python train.py --norm="rmsnorm" --norm_place="peri" --positions="rope" --rope_fraction=1.0 --bias="qkv" --init="uniform" --init_std_qkv=0.0405 --grad_clip=0.5 --warmup_steps=200 --schedule="wsd" --decay_fraction=0.596 --decay_shape="linear" --batch_tokens=65536 --doc_mask=true --dataset="wikipedia_en"
MLP neurons of a small language model. Each row is named by its layer, matrix (gate and up: input weights) and neuron, and shows model dimensions 208-463. Each number is 128 + 32 x the weight over its row's rms, rounded and kept within 0 to 255. Numbers have three digits each. A neuron's up and down rows have the sign that makes its largest values positive.
Before each neuron's rows, "fires on" lists the tokens most often at its 100 highest values on Wikipedia text that the model never trained on.

fires on: " l", " 116", " 5", " 15", " 90", " each"
L3.gate58:186131138121107172090094101149118141139147096146175113143091147163140167190134108194146116142143154130118182111171177134095071195138149160096054195151137124157134102186097123090159089124180119124078163143165122118163138179144132099081117129156106135124135187159125145168113140156185090082125053155132219177105138073125176077133153083139136101112100084114135140151182221141116086176138184097111138138052085144104113136120159116065128106137149161126113145165119125116164155105192182179065197124106132163126090224164108112136132125176094098105110147195161164113106173110083116138194145157156124066167087100130131106157038133160164179142116148117152149145110090130146108146077145111122148124117152127071122123188095094098103168152141103163124117109127138111131163168123064
L3.up58:144091106115100107145173132196148163184132099178150129114122142123094110130148087124160142158141152155129122140128134085191126148088133178094117152120157102146154136145152191090132088140087095201121125166105076144090089119110109146125113153142111130136156100129169132115151105032151168093176080093227115144115157111158103139149135169103116151149143183158164110121198133177185112124113147153162140140071141152118135120118099174158147166105202135093023138157140091188160083114149152104127087108107081149088106115102167087104094075155103175103105173209112122108153139104101137170063121140192105155129144105118188162155114121106123163169076157147140103127136106147080119152131070156094137134106130132176133109152164124128088164111136147092152086133100165156138113099105124

fires on: "P", "p", " p", "://", " KOR"
L5.gate878:101116144109094076158113095174133144073101139188097152184130126123138192160083123107133095136127073169175129188198102135122121148150132173079137082067049125111151166129138122133102132113173083137154102128101121088128144111146076099087177130171125105154082169160105149129139143167088127053150100135198152135128137055144129162081150105111113140138160156088092141124128134091078134097149156158141110053129147106087148087157107125133075139105152197117156133109107193065057093152078100124139139171119105156123154108095108115153124082148171096124188162106167078058128212152139149125137113139156120135141167121178171134080111102098162133107120097180168180117113096148131124181148123118200105083133186141141129120102150084132144132148091072150119142095162092165128164136117095
L5.up878:110139101160114071101181187132128095110161169052077157124119177171149119112080116098130063116177120113202122100083087154150148218133070137134119169149099186086083145112165152099089076125111064144156087170187143062119102101135062092071146114164179133155128117147145115130169117128150148087142151084112135107136128105155182132120138181154115180141161088124172133179099158120139149155085143171136146203125134109116130116127164057108171120110130139182086119126094134156101125133079122129156163156099109136153102122147134128140107070158129160165117118116163140134144172132145090135167110110134145132115105100108085166149100094122127092106164156130116132070128120133108111113135172102117150086119114162154132230212136138134078114064095133100141155108080120125120152172144186

fires on: " in", " with", " for", " did", " does", "with"
L5.gate1055:162104153141106134131164133137106109041000119147122128151149136101121098108159084146154164135171099135137147061154084140172178117141122148159096132101133170151168159144141133136105105129093127141094093114178152060160132093080166088103130138061111170175030073083122142171133121125139150153127106126168148118154171186111078143114076079122144153111140157084127113057160145179174157149092144156145161122171118140170107133119112136131124147119153175175124168110150117102096150136134110100115091114101094113114097110122100106115151081122140093153174170127153117107085190139181108116146177139181119110071168089083111193160087112089097157134133123112108130152102110134094148108128111157137118182191122110084078214108131122090101149150148127120121126083081098152130137099109118
L5.up1055:144195158139128143078127097081175165141086100103134147092110141103100124152075131113187173119146115110145148123143119089114148156107167083138107153170099162130147159119133097091157137133114121101078113096126125074129121119167070126097119106119180140118184117142129169156142116180106102165158111146157141119142135126123134102121122123150137088174099123108117145149063087160089102127157104146183131158119159188122154137125111133118155085130136089107130131061098163147191122173090078103116148077128107090124147057130125114096129115101163103127135163157090152134134164131120179077071115066091161194137081117135135140152083154149136124103107142147121151155174150128151090135141159086112194134091154145103165151097137109168131078200078143154176132128143110161112096115164125

fires on: " "
L5.gate487:139136130118105104091102126121131125153130075128114093100094153150154084155139170137132080066097095154115117179187136090101107138177120166092144131103130137113131138131189116183122087130150127120185173131134139134056078099154166163070120114165129135128143107160134138144073158102110084109153097100105147116101120168143120155172128148091098147082134081126141124162208177166149098097100143124126149210139120221147154090135082109188144070144113075105087138137125152089125174131149135134113154101071161157134132106140164186120129117163129114174111150135148108143118113168129113075138170106118158114123147167168111143126111149162196098140118158166150095180075157121178123115160129140066129122145123092154083091110126119099070085167070135079134164092195101116144101127095153
L5.up487:149128138111138138169159175149206113204039113124201102126122150116166118157109113107152120112085108116069119133134092125157145120118106073118073106068053110116113125067141095044098123125160157179090123154094065092069106146115098126117128060141135120130164057131106092125132131162131161104098082127115133132154117124066164142125144132129131048093141094159096136160098066083090176203159019137197135099180158065107091174166203077100191120119076087128138109211151104126140117169177095087139126119095123108146154149072080128133133109100168144180114104173219173174091115116102092195089123160136101123117202099124137097170137088124122137156144106140126084141137158142129149107091118129132112165114154102150095153133138143125113139110134139139112166128110160098119098147172117

fires on: " ", " W", " T", " M", " B", " R"
L3.gate488:135190127153088172109086111147129090060150114064133142146140099119178134122149127152116178116144165148169165101119080092104148195122112078102094177196135087140137152152135157146146124139098154170150119141183147174095122123083112156128174162133140149121105131132156092197147135158196114222127116141093216114155154098162149154111135166111106108198199117126149155103140194161156125142098138155091127122115114093140109128123073115089109135109135150149167184141108082140152135149059148088148180174095154097138131163116110129151146154113117105111178162125155162189138077091072159179122054085085143172110134112135201204097122174117129164112200121114120078114160140100138069137097113164109126121144156127117078155086177106108057120105116147148082142162150097082193052176173086
L3.up488:174159107120113134146145105173117111115111134107172161152108147137090051112158131125085117147132128150147128169178128120199191165131143132171094140105114125124058050108114102135135166145163139184063156180110121066094086167138158068118122136119111179124088206070088140078142215141155155191141161125139087092079174078097100186213149136165131125107147137155089123123128171127115165155132044094089072134145065189159130070113156074152125120140125098124139194138134104142133145161119158133137128103150126114109138135089098149150115094113163130114105148116108126122148094127162117091124178152142120151120145092161142187088081161102158185159167138108118093151061166111150111141197183170116091092129140132127085138140111042148123099180095177154137142142117082118146183180106126

fires on: " |"
L3.gate961:108097164123185067124114171127147140087057158126092145101150151164133153106128175128163173148134116104120131144156125126152106056147121125148121093133131097111123143151115128157120122125212150160096089121101175121161147116199157112135131164133175107089130124159093094149117063121107156136151083100137108105155092148153125158087146122170196106187128141127077119168093102144133185143078057171135085096142076186152105138052136057151147131100158146132125107112094173142115089119149110125136166140146129164141120161132116148180093167088155100072085141120114100182138152108170130066125123121139142110177149179153176147111149169087127129098137193161152139176096150135161104142153145127090092150116149126175213134122126126069181141142144157144130130093133136088156132119096153
L3.up961:175217110126177136155109205106091153120097114157155020128114099164118165152117191123158096128165084125117158157191139114093102090126158112123123116111169154137140097159131162122134135070128121119108093048120186158202084068224153084122136131135091159109160177115149120172112147134142082118171203110161129146149140150176113164168115139150142131137152179103154081120169104122082095148095126057125151106133111129049130154110124127144105130170144118113091065141195132103173149108177159185095123100109165090116095173135176145111150102121156102122132160113134115159093136096109118166118112120209171098087106166138178171103099153135124141110106136136129153086162146092145081140153133108148125100142161146134147127156189164120123176096207102190197163129096067117173131097152108

fires on: "|", "P", "://", "^{", " ("
L2.gate951:168136188169119113154192133134091197092135108144108136094089097150154129113128172178087078141121079167086096102106139096145095138139134163102112121133066159114119157144114128105121126101120154184184149061158119054132094157083078117133131156095129089137156142099115160074049132154103130097133142095109103128112164128159173189128108117123124128106172157086106093133077091137099152090140155077135054091155130128159084140167125190163100115170158163147142139125092126108084077133127111136129150108144178189101117080094132070137107110120181055115126076123103117148187154139184092152148086055208133070060130121157133095136120146148128156158063098174120129120139128129167083185160127144160164106155114132157143141090165080127120172164097087134095167145117140108104161121153163
L2.up951:101155068150172209109153150165147144132164107114101154122115108113155136126142144145125129142125067118154169137160127161145181108086146100126116105079096155155079105141158091137169155179142123078189113097158169103062129110124125134084153102135105127127151132128065099090106119154123055128146119082166065050104052176058138150107136218150129153081145134104152129103125141173087090112151107149064134123141146127143117128107084149115109137136156135095136221162072135104160129164092136126137191146170125193088140126145097097187089091044172142170109130154124190085164127139158088098154130067094118138189121148188115129073079169092085187130071127121158146134154099096143121126153115122051152159126143112102133109137170183043156119211169151091141093159110104162101139100128123

fires on: " (", " un", " Un", " -", "Un"
L5.gate11:174117131107129076110156168118143136083226106148094110124150108030113150171163107104140094115084179140134166163124174174106139092186119181158180111136163114069134119075145125124170164084147139145097110129174121108114098111127141055131125130166135142185168149110121141126136143111138090124174089112139079153148138176153135107135125138073095150119114111151178075078163108140162140094141164098106103138014197110086085139094140080146197151139119133137127157144103125111132075143084118117091109092145126133103085143150166123095226128137151079066114121072129133129122154109173124142104159140116141086161083147153103140129228092143102119076081127162143124132116147073128120100152123133155170091156123150162101167162144158174169092086063106125104089138160092142094115145135151
L5.up11:102127126151172103101078142152155067129131139120104111115091119096109130106147119138126149125164133125196145116118157106107174117163084162133126079093152115125078121122113131146151067107125146157065104167165163107084125149137118139142174114173156100071150104122067115088077102142149184124084094097139150104151137111134078180107119127068124049180127164095196124107145183128144119060129155126101111125197111092102114105154167163106158096187096122097108086122149176124126120132145128192129177130096121138174127082126135089116133181091133131166095131084134111176135142166137101133132115081158142126156096167140152142158131159141165119173108113155065200117104124170127096124099183144063117099121141144123130100161125183192149130142122149203138146161133150211084086120140198

fires on: " |", ";"
L2.gate388:089120170171165126141125137137138096163105156123097141203130145154114120177066145088089142150158160114089127124098184142140148110154094137152230179152095134103165150100117028090175125198139151159076105111181118170104140170137121118092056143091134113081118151120145157122100074101106160082140133128138170117065140126197142187105128100107188138159150105107143127178124100186132102137157091158139130113150127045183161131065119152151161121104162131171151097115165150123113142133064191167121186103097079084114150184117150130165141133133079143102148118069122121137135077137126134129133177158127181168160131170120135178091121122162133138101154166141160142132126141112146134149161133109104139171146114118156090164193128124143133025152137098095172139122123117157108135148091109
L2.up388:107138128113156113144175106161153130098147142162115065105136070111128101136136131095146138083153131105148143157107106145089076140129118149132131145145123136146096118135124152126088121186125197101133133183107232140146152091166129097085147174132095125140124170107165157208089129133209100102143118118150142153195120119129095085184134146131146130082140100126145122137131142124116081132159113144106128088107166124065130142130145105114135145255128105101119076168181163192143146116199132135097130166105145174137109169162117127010119080161121156119168150117132137127148137119157146149103097074103089120177180225146129164111077177141149172155143127124158106095135111155152184183067203086119147109173128110154102059162119149093141102182199091131095189146153125132169090136171120

fires on: "\"", "”"
L5.gate550:082132120127133157100074115121083145182162179152115132078171157122124132078119175161099136152071097174141111141168179098101121041156146143150087139194127141134183165152116127097117139078112158141133080101090186088116170134136141149031191169079128072145086134168087124085099098183081109102094190124153129124129126110114133142108121161137113154150174096176099115068164088114107141096127122102070124154103107124082111099160153094196148137141126190168106092130113158115200155111143066125141148178062166090094120134107175207151133145101159077120156193171131123139160162162158204160130164098143141087100139122093183158105151159159132118147179110141179112117099102091110117109122133174146145145125134156096162117063146085092105153108076124145165182080198142151183056105162160
L5.up550:161114145135168151126102084143132242113113206100092097115160120130108132150061078101137138173105144109117175063125173142150189085122175233146111159155083160165104156187118206126151156096166165087124143134105068198106111125104089159099168126155159081112101152126093139116105109135126109125109117145177126116144131157170119148039102100119148107128119165131064114141073091152076131139158126208183132149106120080125133137112094131137166188112107146122148080199112146164114131137115143193113151166102165091195099111069122120155152166073078075160090139089068203103171079098118097192116159153164147131152182212103136111167120112123130122105096134199149114150107106114175125097120115085106112081134107071141152122092162090115123031103187164128120139151184067135111098136106141

fires on: " |", " (", "w", " mi"
L3.gate560:107169105207179137161103160148156182112112104114161167100094088099106082130119037094126144142140082120072121143124155154141098154125077069130111171103112171124167149203132134154108161133115152070142152109087057110158125078128120159141111141172172131128104165087124129120134093151132175102119119145137135137157099143152121088110085088083139120130098071135084129145085118138169173102165073108123148153109104111153144130150065169093160109134176233123178133138148139177071096153110065089164089123108155160149130066098157169085092162127155155111107125149146160161115125161119093137106145123137140090167109104098102074090072050127110158137159111114127158098149091097117131073093127162098142112110110156185069135110178142050186126085139170132117133128125102169111138136182153
L3.up560:103076105121184134137090146183178119128139126142123092099099124158182109093126163064119105158097118115159120097119114158154136155188099105156135095183233160140189107145177098200205144110139189120097159082096235152146086156104085140106128126123099151118153076182179162132200109151049115149133127079162123147128123101135069099086131157131143192134140194182136116190107132181189069147149137156090137128106126139186062134153163124171141103164131061139112123116157156144122129096112090145128124082058136139132155131116189088175153138142143135142170175146102201135116128136086106102174141067142086149148154140141109154138123187095122122152139139156157131090117127127102168093133152155137081083163129126079144126130169147108110135121115080103173163135105129142101143131198111

fires on: "\"", "]", "'", "”", ")"
L3.gate1139:074107103157085093111021099113104132136102106150119094140131171097176111122146130157145168119179109149161190187152133115120122088176151108138155151185103150175143163130066137206120130106138147139124133124107143098164122136115133163091137075126128144119084104106096149104127116191101135090141137084168118116128104136151119089155108143118130123152138152113103115156137070067112098091142178086189094152119090133165147125113132182113150102098133090112138100180156155138158132148123162133087173155140100099127120124136170114091143118177167075151117117120117132079118124110124150207122101083121163105106134178126170104182130103127130145142133076183113168145083124107130150120166104103123133122158131169133140139085155162128066153070124119137049132115196130108196111143152103
L3.up1139:108176185113207130076084106090127123111154126152104107127171181066139142099144165116138059098102148132153143149181158139130114077111111136146160162133133183155072159136173120124122149128142129131083127081132154142139119088171151198072112141082131110106164155129134123107137113141121065171127132117177115127072061181157133143098132164132137130147202127147066081109146066126151149097074146145155126163110064116171068093092171099141170166177074168108080073116138074148185141149106110169136198089144140175138063147120147137107174179099179114139108111156145187177180154130117113123130163085144135137161126161143130101155079108171128023079114168109111157120152063117166135156143126108110148125143113106115135078093149160108096139091101152167078154064167108142119114052124177

fires on: ",", " and"
L5.gate941:157127123173124061088115136190108153145125161189133134170165109113131138125153163091126150159140110085087124087145178187117119179150177109097122130077141148101105085119092147134127107088133150154144165124140193119132132138157088091153050172123116090105117117146152119129158085127127126139151181153143135097125148114124154160153103147137158131115168108118149166116101145109103081142144120164170187150118150123107117169160149170146090166115146194123138083097100130112189137100174130118105144099090159103116145109126163153098121153149128199122133149129154166160112074138136108122076150141157116100160146160091126105163113125120161124122129056163126171125151154144184174116116140134138124157106089137128112141118150133127109129100089108082185121086118149093104162144174167
L5.up941:167119071061130159131127122122094135202123112183041076170124117184067114130081122136120144167119119138157144149186170135133135109113129138150121124126132141124150186059114091172147182152100185167102122202075122112128140125109120116125112102110094122106158117074156149052123159103133189133122106042162140122191107124136161097095101129184153150119125128098053180155143122143209140133120182153078047139131168123115157204079160097103167104139101144104126144155139139160129145121133125089072092131147100185142155158184190145140078168102114059076148131115138103135063143092111123144095115133106084077198108140079159115188054128100103107130175117169119131130092113122149141069129204098144114148098142168169128092087094095104159095194131153070093163064153183143140178103126214

fires on: " 0", " often", "ia", " was"
L5.gate492:106069074131139131126144133127061163135134165078129128134114065089066081098147183173103167111170083134161229170081144095120114180143131129109128067109074139153118088110113162149085214133080138078137159090154090100187133130146175129144122170201187133169092105119143108058153130117124130121155132146073117118136135108171135150109143170111137093108133058117163133110155143165131072135096089103078106178176179100132142071201150086101143146127105193147177179132121105098162142138143120162122138075133046058132170125094112155106138167141108095110184143116094190101082170112098119214111138090095124124090125086131065085133119166153112176142160165170140112089147106141127132099157104121086179156156114096147092082166114149139145111141130169080127130080107124158183147136164145
L5.up492:087144108170133124085131121188091145105214120107075098103160096144148116096128113160168147085226165121135152163143109103154151161193094158163153103114078105145106170075149117169106140132129142148117117117211167094141149130114203116112083139113222117119133157143098149093119139143099180090133155059163114166154098085158069172143123178144115074178152142092079129131124168157076111111103134105134118132141119124123088129115100108152091157111157133064120107140197119105134174120112149089126131134137096128094195113159089117105095117141160129166188115111114124136133097125123150057136121218198097144183113104138143128157148079094116145140091125165140094129123131128110142092173132127149179158162134092158113127105132167123127153080163158139101118164141135092123136144106131

fires on: " |"
L3.gate1186:166104106145147121135108138142070117135069145142151138123059182121113180093073153062118105136117118128077157169103110151123176118187095072181139122149084141085057134171164127066097123124138146129159091166103170123089139120189112169165069112147113121176164140167144206134075187112103136104126072157105102117100193142138088162122093083143101120122151069181152120155112126132108146119161074170163096152156151105174141150117162105094198141107154147163093149136145137130145083109147107147092174150144166175133157115081172208170116148100145141152152114083095190106164105161114129093120096095117143129159095115148177197180093136155116139106115112093201129120110125088105114104104169106102130121164136121137140205197167134182137131083157117091156186167145108131150119133157109
L3.up1186:141155064124149183155114131146074137083078100166140106089161196168118163137115189130112115122183089126121162149134114124039111156148105111141179149160144127218098099140142149100166112067132116123072121066100121169120112068128172149157109097181091082150151148161179096134143142152092118102150114083129144169146134075124127174135106091156088102153169152162131060132129110137127125085150162117142147123135126140113107150157129080153094152152171149127153113118136145100172119104158108196125149146142167141121100106129174089170154118139116085175136084077141127127141095102156168090086129092154117117195166194080093173129131201118106150126065075165135087088184143146102135056128164133126077109143098112127129128151144167131171114096146134099171201162084087086181150128156144

fires on: " two", " three", " Two", " and"
L2.gate236:171166155150125113123055078177103124154133093135084144128121130151062128119210116137153148136124112102113102089114144088135111115076135131147125119146168137146110065117156124160120146125185170119124120103116126085082183103099127137113147150103132168159141176071159145122151113102110112073141073137173124098083140112144138071169097107089139100115117084166167109148134139114145122159098106203139117103149108162126086131168133181094112109102072093126155107123148092184118125083142138111110080185125124111118126163140132191053127137136058160102157123094143134110154124134140113099105145099140128104179161130098161093150140097163195050119134134140142132139069113138153122119133164108150087127094085094123122175135139130164135111112139139096123131122128133079125075145109167
L2.up236:149138142055176125161105235136133137139166134163112207100121157172150175115145094109126083150120091116158078147168109096169128167169104129160163153127169119165129146095165158122147118143120139195071093138116100136168176157094116160099175115096166094188154116087092110093125229148118151096113106111154113185183122167144135105089155119104131095155099137160058122120153083114135111199096127124058162112137121046123111155114055162090127069093089125121121071141128125158113119103163142131097125135100144167071177083183178110150130126110139148154131119124139120113167130134124195143176135158116114125101145131146110098080214114107119134151077124172138144180108143143150090116131113094108128131137163164177170149137123160130201126124144150163132131125131111122150103171094098

fires on: " /", " &", " and", "and", " And", " et"
L2.gate918:128118167111135106116095091137161125115150142233171121125130125093143139140133130137112082117156155094207084101132181131192158068118122155082060099165152127116159133089125123148123108116158200106133155165113084111132133167135070191145111114167124115214155184115150147084088073164150129176137188107126159185122111154143135141143201083111144152110178136114144140167128123159110129151122148133139117107113142177114081095120079166154096090123139089092154139060073120182151176099144110147138137178098158180096149120114134099148088116152156175117127190077137133086123146138156112143097175191162122104163077139144140054074144069186155182048118146173248110134132149155120167144133120097105133169135094117168130125111137157145124159116108129109138150114129170125143177075120155
L2.up918:145135094119155121120134126148145092118196159113110146127131077122145112151093129073125099108107131041128139105170114134135103122111119164118130118129080149095166137104122090137090071176173185092111104101079160143158140079137095170121153127206108131096127118075097128129115147150143160139143064148150116101082133128151169110160149138119111139097067096116133182070161097126141127167115109205102065120158094095156053176178128167134128074142103120126129130148149135099130170108157159141131145139177128137107099100122133148089138130035125067091079125138163133127107144138131132126130117089170100099151160120129127167167105178149126104151117093115187168169177071099135147174137129116204114134061113115108122092097088150157144104116126127096094105154154159092080164119107150

fires on: " |"
L2.gate535:155120143124164104111134148146159033128131116127157146153148117121107119106077154147119163127150077078120098100123100175121143199185105131133049137153144102117087156112151128133087133139124155097152148150132125116153102136127133148082091143142181100150113149153077135145113085141153103122128150229178176159107091141142122111125115130158140109140067093126064180126105164135127162169090128173094115138116094161105089062077153065151147133161123066157106117118118102129096101127121101091140106115138113124171080164138124178105126117086134184139151143113132222130118158146122138119148135148148111165104165142145095180198113010103147169101115160106137065109078140131140114099144081097120138087143111166144078151156126096155110092070064128168214163118095146122145175126120148
L2.up535:058148096139139119122117161103147157111195145121093123085138127126152153143196146098112099127145148136134097167136148086103105121074101088041134245131119169145093116136160146090125122102092184156089096106114140135160134095141078189102101117086103136151098106092164147130046220093097150129149136090136092173147088108143168201214111118174099068131157120103188122116071171149089143127168108174127170174110104135100130145175120196139149159163115099100166154146154108156235105146132061131077095175111128152157141137121064126144142144174202153115141087146143128180200122135148084118109123108108179137152091172189070117125150120109117156082091121174127159123127178131154141097123141139110136124182124139179149139090157137131124093145141115127099089146152075121154156116107130

fires on: " (", " sc", " probably", " Mer", " un", " Luc"
L5.gate1008:136123120147090125227140102111134128186102075067093185093144174089117115121127074101167171144131170171100114122122137173109104193142167084108085109115091167146065115077136115175185141086133146114092060072131192103149119114134148098187189106159119110096166174119097148162122172122133123123128132162160078164086128104112129136149120193123092149089126133130098144114153160113110150058183198124139114118089116150112097079094077134065115132092124171142174115186168141177135105140139079108148147138119166163123149142148080131143150110135148109109106170133053155175149156096145074102160097077132187105131130121122114147148183178147145110119173113112212114086071127153169082094096206104187165096137099138128142181099144124121131142101099100145083114088148143169166115133100149
L5.up1008:110134162159115156144077143154084102175109157166110122141113122122128119075089111160178127113112105109184153119109146186143090102143117095127118111143108133136096021092136163128130130103124134193094115129136137131109143149176123115079152115135114117108104152169100105105160148162153104157159099165120126144124156125167159155092172173102096103163127132101118088143099108123154119113185165052159145150160099130071111121159139164146170072135180150171123143139132117105163148140125127133150100171131170103174112188127141094138148123074043124118103141167126131138139164158119064100145154157036147118087124150168226083154180156126148105116148115182150112097115132143074092146145065115120131139139169111129136151115176132166165168171124079151110146141158097147167099121033199

fires on: " |", ".", ":"
L3.gate1310:129161146105108133123135073089122145124054101196162136051135152097103110163098180137107079076156117100143128156124110109055085099181166103139164178134165128134062118177169106083208063143090082200158080164182128086124087081136134127146160168160136095110141107105101165181091104118133180167085103149085180062090121169092197117164113090125105056104154142126137135169104155209121174102171081073144109100116174099113115119186154158161117166125146171184124111182125090151146151040159137044141185085097125107081180104049141121133073157153122131133102201120151104106132127175103153125161127083123127126171134154139137163044106144088109095165095148184136137116121132168130178096101168176114135122126141202116133088183100089120142222197202147140109113114164151134162150158152173
L3.up1310:168164086107097139193114116115147133137160106070140091046156136134127133170092194115173108085092131109098152112110146143132150120140160099120168136143198064100146082101155132103104111146160146149193134080177076118119117125116136137091146075163134149123157140174167151181121107133148107147036135115146147127141179132147143081125090065108139116076111118144144088139177141133121166103149108046105125098154135170158164131094099187161139166183141133128137105111150143113143119158124113159109110121170136191144124107111154129089122141128133126170150120113135108071086131137121184101089158131109148062132141122099078148122110121051101207144206073112136146115117182148091150116110137137211100094176145129152095108124167129091123113206199155122165124176152179157185132128116101

fires on: "\"", "'", "]", "”"
L2.gate1170:130127141168143145181114128093106156144171159139174132088156075117140145118175097118111151189103159157135095151107170068169134122189148133105104151124144136213125145115105204142097167087152109139110123160146109103131144137157172172081150151108114138140092090145112107111105094074085114125155090077137138124090101102175095148142212122143084242161137092100085176124170131116112126104125128105138104103149120163171147126095154164077183098186104116127098189128178176155172106087125154162164201130103111059114160140111124166093126131110155153175121129156049140181116125075092188214138138126111074140138109166101173131151116148134160184133113075166083167136131141143143125133122162138108135144114184141117173084129127200171086157110184167129029197114144141115178113159151106
L2.up1170:111108083145100163125112096116163091132103168117106154171098136081096153055116138201121199080096141129110197133208150137116137106138148171081092111144147192088149119109193095126151159151126170110144112086116130181123077124139086146126196136180187125107185118127145131086144083117104071113152149117187132121184146129113089137113128154083143115091100132156092044088172106061158102143082110117160086089143073081126122112098066158122136115106146080110116083132123101138191124130154146109150171133091094106142088073170132116116132195169117137136176140156106141153125118143150095119144165162158125076131097108090156094179150125062186092117114144131124095195118146109008142108111110146092139104103118066184112051105106143131105145098132092133123140069153107158105118130064081

fires on: " 0", " |", " ", " first"
L2.gate82:159147112181099151121099143163205074074133122078084215131096128125174104167146165123156079101129097164117099145084118042151106168159132103106079120146135092116096157118133160167109099108097133135123144111089117137129165183171132182066144119179133128108124122100090146114140108109153111128140101114071116064155119129096097139153144145144123119147175113087128172093138122078098134122141145180157181208133142153135125085155093137138101130108125103174089111119128092092137100149165104114147163149076119122113131151134140149155129152153110149135077136145110173131145194126089092116132149166051117154170126126155169205075150108134104095080156180128122163092150134091109153098171106141111109135120114125120065106092153114111072133126128164115147102127108112156107130112147145
L2.up82:160140112167098089190123097170179119128152102067137088078063122098140149189115116121123098160163088122115078116138098085117128184184138104138129187173102111120122177189121156108116100088129164195110159104122115116155172175198177053087097103122202144157100112141125149143162093109114175084131109135073095145141130118158110143117150142120125132124138116139130206114111158114147166148101094094117141156114136184092075112122092148189115181059133104101117125142104123118180137143196146080148149167047083162070060135111131144145089124108107121118156145114077196135090125156059111154109146146126132118140156143101124185163151095174133202097192162092200214140120129103136160072137141102095122079159143116161096149120137142141109105144176102143144133130163067155128110101150098

fires on: " –", "P", " KOR", "G", "\n "
L3.gate403:159070150124122132124163144159149107119140140154120167105152108097124212116134097075081218164131127116173138113187086133155133147190158206141119095102106080152156186086105118092104188129177114104076113072138117158082114148135129104185090076115111067165100172066103185114123123100181122126168137182126134131140178104129173112093172091119093121126167191178119130149078148150082120123187127098159118144141123137086092097115152146168146142172102117170170128152143167146119136109147131112121120157124127187128134104125127105107179123122101101141135191125162114129115143122099114115089094153120151135118147200153124105088092143127171143143092092149144114068191124137097140102130187093129129108142053091102197132138179110126116086182101122153167143157186165072084124148111069
L3.up403:125077068118131103081171214125138080078142120181140180107163122140168139091120089162129135131153090120097124143180109136094105139171100147148189185115105125152132165133145111144108141140092093136096141069148132151169138134119136062093135106103166139062077076060178110087082156117101179108146196131081124167145194150155092144180116100151078134138151172128139117157120113150110107094193114152151135110134115133150153138158117152120156133184089124101106158192166102114082135098137111112149072155153119140162145097116088094095086138094067175125128101147121183074134108157145150128164152175087112120150086121099148104191103091130107177136127172105113111114108126150167104105154154108182036167103089124136037168200128203140127081153131131130163120104137142139071122164110100

fires on: " March", " January", " September", ",", " February", " December"
L3.gate418:105149197119102138130145116137107184155067173089123186123124148091111127075159091123152065089120114163102103142152177150083110140073095104146131078178162132073130135156125146124146148100147171112129101144134159103114107083110111086158201119146130140170102075144121119171163091073108179140177152135121140132171158083097124133101106194208147145126113078153150155073168097137108077138157128065101113160117124130138155088146078091121121117152148186090091106130154150181148134132188120081132144121180121129118154157168067153166152111084122181111093088152138107128109159117106092079176121050156125106232120136136148115092168096173122119092136196190154068092123128147090081146141087112161160161103094162079160156127158095130187075086130124102169163116147113122165121123128098
L3.up418:082186122082127126128093157148140125148099125127101180122119062151143091146089153100116125160128100109156154156142064094083099134095112181170093147128101127129116106114206160114167181185113164113145118102070085120095136108120113104174116098132128132074173095143159185084135074176110140106068093112127183133151129083123081128091147173182122147142162172105104191141072153098049138145146135154095147194174142183112103123062152146119128136139117149178090187183174104138113126107141123121121144145141109172140168128165172149108112119130157145085174157154087171155148112150122092136095150167157088071128082169144128117151105109144157116114112145127093111127137072102141159143063166148116128131140141174126126137187121150144114124093143104102141124095138116111125087105080156

fires on: " ", " followed", " 0"
L2.gate613:114160096128146140076059176151133130104128173150117139164111090061158129171107165197138110135058151107108164187147122142196127064131158122126101129102145130123127180177141132158140203114147181143113088151108145144150132066170134115115090147122170169115163081090116152150150110131145130135159099175130169087130147123142152128157136123053119151176103119143163158088099155108129125106129105152169094104124125061141155142189105110096146159110116095158151164137171126050142079070105054064083105111131151085162126128123109069171122101156048079137107168146131156102132114055079086090069116138118164122138205150128105121090157147150112207097182138140153105139148145100110171119126099137091156156154076080152099073059165102148141128165109154115145152146135089112165091112093174
L2.up613:115178112133139144127157090153137133133175061156072151145118148141067049104143137242099188162138123144167119144149139150126114082125205119099135101125167065145135108083153123136107099141185083099150075192106137114156130108114106116133138165139194105053136125138157112102159175137080096100189122167160151100131179116151107122123091120132072081149100139131134120088106109111180142125155126069176118081175078148093119104167121103135147157139128117084150129156157104161128159121155142142082189126131117173133109106136086170106076133137115156160122132135119083117172124127125088160129105157163113075166178094153164162125109168138162135105142114139181135075182139135159122194199080114133184073163083081171101120079131073126108092170150145124100117112133167118094092110133176